Weights of a small transformer language model.
Size: 12 layers, width 896, 14 heads of 64, MLP 3584 tanh GELU, vocabulary 32000, 146M parameters.
Architecture: LayerNorm before each block, biases, tied embeddings, normalized queries and keys.
MLP neurons of a small language model. Each row is named by its layer, matrix (up: input weights) and neuron, and shows model dimensions 645-772. Each number is 128 + 24 x the weight over its row's rms, rounded and kept within 0 to 255. Numbers have three digits each.
A block is one neuron, or neurons of one layer that tend to fire together. After each block is what it responds to, as a language model described it from the Wikipedia text at the highest values.

L5.up1556:155142133143125091129123123152137085132166107146115093157110142109123160115096136109106149119122115152140074178149093125132147187099156159067086129137164107108128183122130142101122134096113104103132134127095130146079095123120150127130173117173153121139109153173135159084105135164121153138121122130109133132106154125087201199119168131105145148140140139126120100077167115157119112159096
Units after numbers. Unit or counted-noun tokens directly after a numeral, such as m, mm, m^3, fps, nM, years, copies, people.

L7.up211:138121161114125160096149142123098086075131140121169137148114130134091089079120110142142119170140068096118133131117103133109143152144109112150145157145132121098120155104090163134070122171142131116148141129161169120159121110158136134122136113100120144134087123129120129114167126113079113118155079140158122122160129119126142124132127124117120148112129136149135119133152099134165127116130
L7.up933:139100142184108131125124095155140125105125117116139131174150133135191130090118135156123102134100132116098153128171100152134169141167151160134134173125135104173093132181134113106111160071104144165171101127081167114143109141120103115111126100154084153135072131109126151121149113127138132124151131165169096130126156162149122130141115151141124153126163160108164175133134168106142088125082
L7.up1072:145126113142169134119132135128149145099126101114166205135124123087146122142109111155123099115072110133112180102133128103144112123126113113139130123162122180123138161119133142157088094121154129134093108130141143162157106112167131148157133168122155113113128121110142193085153105128125120147124128133155166173134102122152155118155101129171146154129111143178154134096102128161124097131139
L7.up1120:125155138097098155100150179138140109148138164122134113115107158121125098101112107125104110134132110113154135123099140099111121096131120097138116141135170174162129132130123114131133157139106115118154114150124099110159137115150126122115172122123158147136089117144108113121113100115132111138160157154125134124134123127119132156131159118103096131122135135115095130132090148110139158123094
L7.up1446:139155104142122136120120149150122110114128145094145149142098152120141105122144140141111159131094131128104119120150118111132102096167108149125136125133128109135103103111145113169156085127091088151154121148133107096177135151105168133123122173159139152101144125139154162146138152158129095136161128135148093129142150140147116089119148147137121187154139136133134130122134094122143136181140
L7.up1659:136127138133096153149081159146121106137113171107195137158083165078124126177102118118090121130101132161100136142150139148167100130139129122089103128097150171083131142135132153181109104177151133138137108101162168108140137135140137143096102120143128158148132161111141118120117098125161151081196135157123147144150144129125133143146107109146101131155115159127124156085120117154091149145097
L7.up2034:146096147085140133094105153150112132114148121150116133112137133159135152128097138145131126109118191122112108130109091118130164130156117153144106151131150167150147148119115123126106090129113130135129114142182120096103161140084102137119131070178131083136165098169122128116177108103150167115117107137116072123127131149138096116132094119127116152161116120142129093161135104122191123146135
L7.up2129:109152120096106161096123089123142109111168128128166099140090083095141106138091107144127140128105104103142142113164110073128167161105121140121136149132150128133195098109172165153095107121159199115119104145132104108125119140136117134123122094133144154107080145116145127117157109131084123161135123140138148149120160136149114128137104151143104134152167092118155128136191086112184113131134
L7.up2213:192081113102136126111150148129142109120143140113167126109060110121129147127133124134119107094100076133112112133159129143100109106113120161132110157161131131142156144105075079150136153147112072121134098100166152107119118150147124132128110153119113130157103107135140101127102139106123126155140109103131104145113131088086154178159146119112137073107107139125120122133121144110117112174100
L7.up2387:088170096130156128103154112145159122062191081136177095132107141114120152094138082159116110127107119119166139114097163105138092101151175131123123132124149168127106127172118134136112093139140160137157117115150091113138170096132134177138127116116152167135106141115100161121148129160111120122168152156134111144122162102115107145127097116136113159110126113153160115127154084118156146151135
L7.up2534:111124137074146154155089141127141096125200131133156130096122130126134097109146160159135141187115141130150127130129129118112099070139148139150144143145175158101089113128112138140126099135122154132112114148130177134124161146150168131101122138092134122111119096111086146062127117182108088151150123161140128120169127103147104111154101123131095115128092108119131133142088151127181133146133
L7.up2648:133114163110168174094110142076128145108123139138096170135141115127158122152058144148169093184090125135172146111144153183170132136112108124115102137133150176121151165156142149131123134108151137129109138128138115143087143143124118132151106156125104149076109127101106141139136152180137055133134155165144119170107155104167086152178092101108142149185145131157182146136121095102132065102117
L7.up2902:134080129123127097143125099138169167154096141145115134132146140082110161142094137147130122162178123144139150117147107161154155135133120105132112150128087130156100126096143167192123124147120132133142125148147100109128118120139120097116164152141171158119134161120161145122126166143119105130120157167120116129094106119155154118108128098143151126117132122140127147116136111126123128108095
L7.up3053:144151155123094094146153188152140144133109153136159147150171119100104103165110091145100127151114113103132122146117114131143136097180118106131170124117152101153150143121119136100102107161121138136119106081163096096133131171106109120143104111138151175065094112126118104125152137152157121143140179136143144134107121093164133085094114062105145117106099135132114120120125146162165130189154
L7.up3063:182153091140154118159110136104131119120136137125119158089125136104166130128150114102118121137161130085157093087140132131096126144117128160156113146094142154109098163134141115152146131130131099157120149139124123126143113154137112200107128106133134110140120084153137130152156127124162146116183091141154141169096122109108131133101104085107136139125134112096148100126114128142128145109144
L7.up3132:152109115131094105132083164148127144164129134132159121153090136128104131136141138123153114137125108128139167119151104099082143121143136160146132134149169156110149136136120157141142118134118174126137102141153131131122092144158165109132147101065109131135127122116146113121124135134133148159123158111100091129133111154096102148153125123134120141141079182124131129094131118157134085120100
Surname final tokens. Last word-piece of a person's surname, usually starting a sentence in a Wikipedia biography before "was", "is" or "'s", as in Affle-ck, Westph-al, Saunder-s.

L7.up64:143120102129124139120149131135108125147146134095140142147155147140154094157167098120147129147136116135158133162105127131103123111140132192106112107145148152110138099146145112082099124138141104140143115145106140111138118159101160144117143121123108113143120158118128145146093064110138177123147119123156167144141137119124116133156118144153152112112131119144120134122112128151148144107096
L7.up303:141140150099127088139121100098095149138111133122126107164120095098155083111139115135103076103113159128159116130092143106124124102146104126128127134182117126116136112154147104151133119167145092100099120141094099070108133117144113158146136182122103121142124112121143112111077174139118190146157114123162156160132091170115125163139156151132145111143135131127156149140128123106109137159084
L7.up399:136112129135126116157126098121138131123141119146118107141124139110137122100114133115164136165117156114123111133145089169120119138083078152101149084143113101144142135133120162148124112143141131143163134110152112143129112092128105141117111133135172135126139120120121119117137105159137130122153178162141110143110103172130100107151139131102144133150088122154150127139153087152159151087177
L7.up1146:147108112146139096121105136136128160119140120114188115133136109110106147166134124191108104164085125124106170117117134124065058147095125140156097158098113141091092114127152150139148125129115133138144092102126148136115138099116135134129141119111136110165105145149139123135121156109120184122147096130138167119162136127107109136139149147124130089112140122120092112131101145167110117136113
L7.up1228:149154128140138112132118109152130147147137129087147140079130099096133144104112098108175151156162107151091117168139138112111158138108134114089129109156132086131133145108139125130144090202074061105110127086121131132133105142150123139111132154134159129155119144159092119094138107170149116127114109135080096165136069126136153174153135185104103118118116116156169115111117105145111126141142
L7.up1433:114130131201140162144152102091122183120098134137164143130130141108147139080111101135131135156134093123117140160141108169101143110123125117121132158077141112146159162149116123140124091063143123119166104120161073125102132099186179098123164122095135098173099132126144137095102122127161167133082127106147111094147104145133160163121073185139151169128125164164121121107125160162102090151127
L7.up1714:129126136159109148159118172143132119133120155136129076176140125107132112120138113145111134159104118156152122098097125119137126122084114127116143135168142147142149161112129107135126142128119142150075135130140148129108107114142123097116113158100113124143117153166103167110140121133156159076084115100118154107115093122125107135165142155162174123121179147154117124077131133143113101113144
L7.up2305:111137154134104089161074150152109117134110148164133123145140159134152094142138120091145104182152139122134124115105166107128150150122136115120126130107120134129115132082125126143116133093100133134162158155141118164155075080135164117076144109092090110139159134154141118113121080107122144124109123088105165156099127163126119177123169177131143098102147117149130126128114114158129124145114
L7.up2430:108106116139113128111140125151121128153119178105147162135146127100143105121131156089163098160105169155150067128135164160141069086132123123120095148098107140118120140126113120141175130101124123101163135098102136172085097170163118087158115161136139140163084120163119119116125118087102173096176132140145131102107142147137124089134163152098148114138156095138101124132113125125127155175151
L7.up2589:110121132093146101139139164132108140147094106126147077122155151116127115123121152124124130139149114114122098126131139157130136090115112156121140129125098152125111082129108119136095142094125141119120116107101162085184127147153134126118115127108163127133128118143100152120144093164144116132087100135126155128123092149133140165145126142093127127166155157114126105110118131147106085151140
L7.up2592:100131138096166119117166104101168153158108163134100124138130139130157101115147143099125166131111119137157108151114112163085103114115129099153153169090108125087137157080096130136130164116132092094156128117119069085129130140150122144122143149123133168131138176139157157161139092124134145126131109163135156123161122126153128127104116154097136153142138172088157121128107134189128138145129
L7.up2622:154116101148175132123109144128129145107143156165147107103147138106148121123115104147156169114139145130172103133132121156128138133142112106097150144138071107127120114124148109117142129101140153091151171137123113165090124121143130142128145132125113100153108104132147153105111115123118125109139117097143170134108114117054150159179152107137081102141152139134110149106080108146129136121119
L7.up2772:158138167126147121133119128096079098107121126102124106127128201079089139184121096172097125127120144176131155143144114148140139140126137152147133145167106155112107126114107095128115121094165149142140149115135080163119130153090128154139124157102135150150124100113135058133098140143096136089119111106113158102129128152109134126132075172149141122119126162141144144165155141105124133185144
L7.up2802:144195162127147125184090120155105085123116159132077152096114133112089128118124135134113128108182134142158118111107147113078091120138135134162145108117134167078110119115108082137095104152123123141155146131142136122124099108119094140138138120110123106128137111133083121145136113116131121105170139167119125126112094115126125111147141141155147154112145125095128152164106142113080139156103
L7.up2968:168143157126131123144115139134142107122109151151125135113155131141165094113111117099133140135134103115144123134114129144106100086130093089135123135144127116178115144146100129108121130132102121124158147141152117142080094120102113101113155114140141099111181125139111110110118140095129165128130093145119086118121126126097166123136135150121107115128143128091115077125123089109128129092125
L7.up2979:158152088141108122134125115118147104122095109093139128136119119147160146134106127154157158132119107072123122153089118147167103089121116083139098120142143154149142175099130129114107121122136141128154112143139124110135132134143123122112159155142117159103115120144130168085140146141100153111110097101089163137151132149065094139154108110120138146117136154122154116111100150121079120163153
Units and counted nouns. Unit or counted-noun tokens right after a number, such as appearances, shots, miles, copies, or the "s" of seconds; also a plural "-s" ending.

L5.up423:166134094108161112144149128129138104112109141145119194135114128139117113144062098106123098141138136150138125117185137121106104103122124151081167154125144142118121129142089154136126095138090125157130159136141165149165106079155111161106126153144100146141135079120158192127149123151145101127131116183149123124160097137127151136141048141098136098151116102155092099100131103137115136119123
Repeated proper-name pieces. Word pieces of uncommon proper names being mentioned again, often starting a sentence as subject, such as Take|al|ot, Bloom|er, Westph|al.

L7.up199:131120093098133095120113100168144125125117126155130120136127116090131116125119147143103132115099123147136111153120146121123096148151140133160121135117155149106129096121129125067120085110173123102129144151115134107114088132123091119149106149144119099124132114111145125091102126132069096154100145158124121090113115101065135128112156103145150089116136120160148064133147105162164174156142
L7.up220:140193139147142152133106136131149150121137103137127114117091121121178150109126092111140090115131123151134096143113091132141170145150098152134146045103119146105122115112108141142095126101135123138098176197111111136106142126150134169124089160158137116119149134153099155125156148110112128116145150111110122083117096146132126107105123136113136120113101106134137144175113134106124165143121
L7.up327:149087131095100098142108128109105112165165094128118109149152081103116108153123136180151083077116154154086165150098117112126152118118146151135106143125167137102063069110173132108123101108117098138146164119132133123120131092088112099112134109173142112089131127159156146098150140161131105097103134139108104105140155107158137114127166137126129129161095154118113147150141170131115119171114
L7.up782:128110160129096170120102127089129166153132144152113104131113151154114109116168135070134124105101136112132135158130130132206107143142173106162109116163172140159117119147117133171114140095109163107141115148120126167105092138140137133140123138110100101106120130108162134150140175093146091093163097124101139108098137108104148098126145120132113154114155098125159101116142154127134115154159
L7.up961:145099113158114134150111082121126153107133136178088131132134174170089112162114118088085118104112110137152126130156104110139120145176102143152132130130156170129134092162119149142109179122124162132089133153159110095146153153116114166128147135087145158131107099105121109085104108110120106101131157093128109118128129135155141117097113096104189119119102094169159116118084105133178171161139
L7.up1067:075150166139145111129135083123114148161133125141159130144135132147153111130111107101086172134129127140156122128143104144179110139125139114136139080098120139109107149102091140149129158131086113130134160155116123127095136138084110128106135130167099122113122128149129159122118116120146102124093141155124148134119153138127112101088137136125122104131130160151117111128114135127116136131143
L7.up1284:123117119135130104120130129124118154132146152129149137120147100136200146112082143129139139128080093116130131128149120121174112111129126107109129174125137133076117138102118125150139113129123136120117131140120126135122113104159103130147140124184110124142153159130151148142092104110140141081126104090140112167123158119134092139205096104135110159108135147160146133140139130127114118091134
L7.up1299:090131119131104101076136136116118124145180132103116108140126128150132105090124108104138159136102135132115128137153122094136155113149127136113154188103159102147114156133111145182121117092130090183100116128135125168088142137109094143113116128133099147177083114112153115125131104113115114118122144133074124169124154165098123091112165106119152111151112147136154125082114096095098138161123
L7.up1311:108151121086067104159151145108105097159111110131144130154119155154139172121142150155157095117138144126125148097142114073136162160166119129176178180133155147129108103141150064107155122062133161119108131116143109084172171129084113152107145088122129163119112096105122127119135103159128132102103139119127145100127153137150138150121120086103129108110079109126138091112141103141153095129169
L7.up1512:115102129105185113149159130115125155151122122129119149146144144136090145142133052123172148130156069156143113123099147134095148146153135102128160113129139120131093090150136137132099167135127163138122120156133169140131140114129109113161111117168112160137121124175124152123119125098114114092098140105123118103119133113099166130122109090151151109108126114117148135135131157150060117112103
L7.up1989:147161138129102109080121137126075091175176173150145112133123172082132149139111117094092136151145102127119131148154121104130123074129097083116140121123131150118094128174067126095143131071186142116110116131128107143137114143174124159138133127129116152111189113136109162092138114131130126121138151099130137133112150153144177091153125138168128129130131101138108112116119093155163139141183
L7.up2039:167115145157127111145102148123146164130105110127158116114098123153104101107176110085105106142125074132134121111134130106189157152138092149148142150094101129107119120171144152123109114131188118120127115133121169113171113141114157128116124139112122094113089132158173121150133145121121123106147126137089119097141115145151168117144105127146089089143129129141116153118149107152139107133130
L7.up2524:154100117194073075123122119136116113107137132137153129132114124089126135130121132128115137129138166146118110148109117142086136110103105093124144092103139141126148177117126169147147136102137139110168141128189164120089135173132113127107161155166120165107144132105141099125151113106162110075142140154115145137141114124116140121145180108122113178126065149123142076153107123133157148126160
L7.up3264:106131097118121121143072127092133124146098174148142132153149116142110160133125119096128107125120120135148152154102102115116119060163145174114115122109101140071084131120130120161133096100133104130134122145149129158111100139163123115091129134107125148105137132138132106091138129082106117098153156150118114124152123147096121132139150127150149073142132144150162122136152125140064129135102
L7.up3445:119135123100176132156109134091115122138114111114116154130157126137171126092134086106130130133098112164104149141149134123136097142142126112114104089123134126140143114111159123138117129115116120121152133156130189125142102093127129164138122123134110107100127112116100130104120111137085100126107131103117160133139128088117093149082130089156149128138144141142108103117106174119124141143150
L7.up3499:132117103127132128121165156115125141168107161121149127129146107171084103101119168094115167157087135110098103122126108129140118090123187163110159141116144077133126127091122141135156081113158112145138139137167114120155111103131155182144152141158188130129135149127108089095122142136133122129139093100092122151131164113121126147181107126123148132072142085072125131104150111146121119169129
Predicate after subject. First word of the main verb phrase right after a subject, often auxiliaries or passive parts: was relocated, is operated, founded.

L5.up3417:094151153107107134123046156162175081099192154117115127176082146087145139152140116187164096132129082148115137147131093145121127087122161093125113061104087104134113099152090118123136136067118081091110111179144138120170088131133136168143093108087146145116137097142132123127153105112119091106128161072086117115126115129117137093141170080147092118142139118134112120104175149152198173136146
Post-subject verb or adverb. Fires on the word right after a clause's subject: linking verbs (was, is, were) or adverbs inserted before the predicate (legally, relatively, currently).

L8.up386:173139133095118091148131123121135116117130150100094137066153156121108059118119118142110117095095128157142135078142126096143086159144124099163097115163135123159113101166122113128132169089117155121120108127130195115157109124169130095155119078100185151118124145139098111089129125157145077142124147127088101126111094124130110110139111112103138092113117092123105143147092136138124155147143
L8.up823:139135084139150147137144127166112138101126159106139150125089134130156128091102103084137164180177148133140159142138120141118162131116155104140116096164132130151169157114123122135098085120157117191175117129178141131126135115117080130136104126155151124137122131117111125120145151115198131139153154117133135157125110146137094156098167139167146108088130131129139099087082116134156116131129
L8.up2971:140158065112115106129121148171130138139129107158133166148111121087132094159145098135151092136126149134138118086092151096145138111148129147129134164151144155142076099084138129153128112155096136166170099117130148145143112157184131131167151137120157137097110121179103198119156132135116100119167145175115110123130103147160156120160123109115100144111128129097106158142120075144128132155147
L8.up3356:170146166130129107127105137123118146107118122102118185092110125088136127107124094151103119127131134146140108105138148108179114139135109176129123143128108132091130139100106112168118106125141169143097123116164140104119104112147133118152148148120127150148143168120135133128110118116109132130154105176107114117151063130147145129161120090159096108095145142095130136161111118116123123157134
Sentence-subject person references. Final token of a person's name or pronoun opening a biography sentence before its verb, e.g. Cohen joined, McPhillips began, he was.

L8.up660:140122121099144104153119069150101105134132120160159142128126119107136100113123118129114142131094091094115144135187093148120138097157117115111125124142119124110157147112142159107110134135134118101149123103123120130150186129129166150169129114159120130105133104152157165125105131123156104125130160124138117120122142103116104152138128095083134129081134107098122187102126150126150129145121
L8.up825:153138133135093111097085137116189138142110145111137127148122156132148113164090096149190103147151112086089138102120107115081120109123066096155105168131168131122142132093143164140144125105099134134140171121149167097135110121136105084146155136142112119152101134114139123128084112125124159108134140092120139185124138160088118144146142116101122108162119181161153110139127170145166153135093
L8.up1012:186145118110104119121121089118125110145115125145159093162136157094117121117117122136141087120107110131111136132134176148080112130205112130142139176193116141109127160092105130141102161119136098117142127140148108109122131163089098132111146125090129116149142112119112147121160118124107151066134146128122150164144145151108122135138135157119112105123076149153087147147120091084162085125089
L8.up1059:147126138131148090108134144124100131117135131095121147137121157156153138078094106153174126132152142141103145152150159175122162118111137126104140122177105126138146161111101167166129108139130092094117091084129156130136129108179173153178150125139088139094191124153135100105100116123151157130145110166133167150095112180073117153154105135148136101161094148114167098130120076120146140107164
Head nouns, often plurals. Fires on the head noun ending a noun phrase, often a plural or plural -s, e.g. championships, tiers, times, locations, politician.

L8.up221:160165154124086131139140127093147173125123154152097139154143137119141104164146135138107098127094137129133117114156145089144127125134085102147136145134136069083091137144110099111148148077128126139076134114124107112122088134091141171079153160133139156139149087100150103142113114094112129108133138079144112141085114129150143118145139126097130098146107149117106119136118140106169171133156
L8.up1788:126143131106078154128142112135113137151107109106180147139170122143099102097119143125111146148084163118117128104094130116155130102140119079177081112134142135081140148173151126113149081125094176118092137163110114096089093141083160167118146136076147177140160130152131167115141072190104127138112092139171128141156125071129134141161120159112090094101159103162123145134095144140147124148127
L8.up3048:152150177117111123113139138148156108115141168130167060121142155131151098130091100137111128125086139163108120115147086127150140133127059135144139165157137114138133096149144074161113091102104166119098117169120104067123146132135179124129102122137123171140131116207122131102123130151075116105146129111110163135106103124142112118120144122160133131121176111097107130118107145147161101116080
L8.up3161:088143156099068141117092151093119124132128166167109109138186141153134091157119099132115124107116137111141175134166106131171138142145156134158117129126129114147087170133149107109132159107099109134107126103130065125088103131126147143160183137135139140131097125117075142110168133200105141116097142120146110169140079113116159123164113129133147080120083132117105114114131129147149136149101
Copular verb after subject. Forms of "be" (was, is, were, been, being) right after a subject noun or pronoun, plus adverbs filling that slot (both, probably, still, apparently).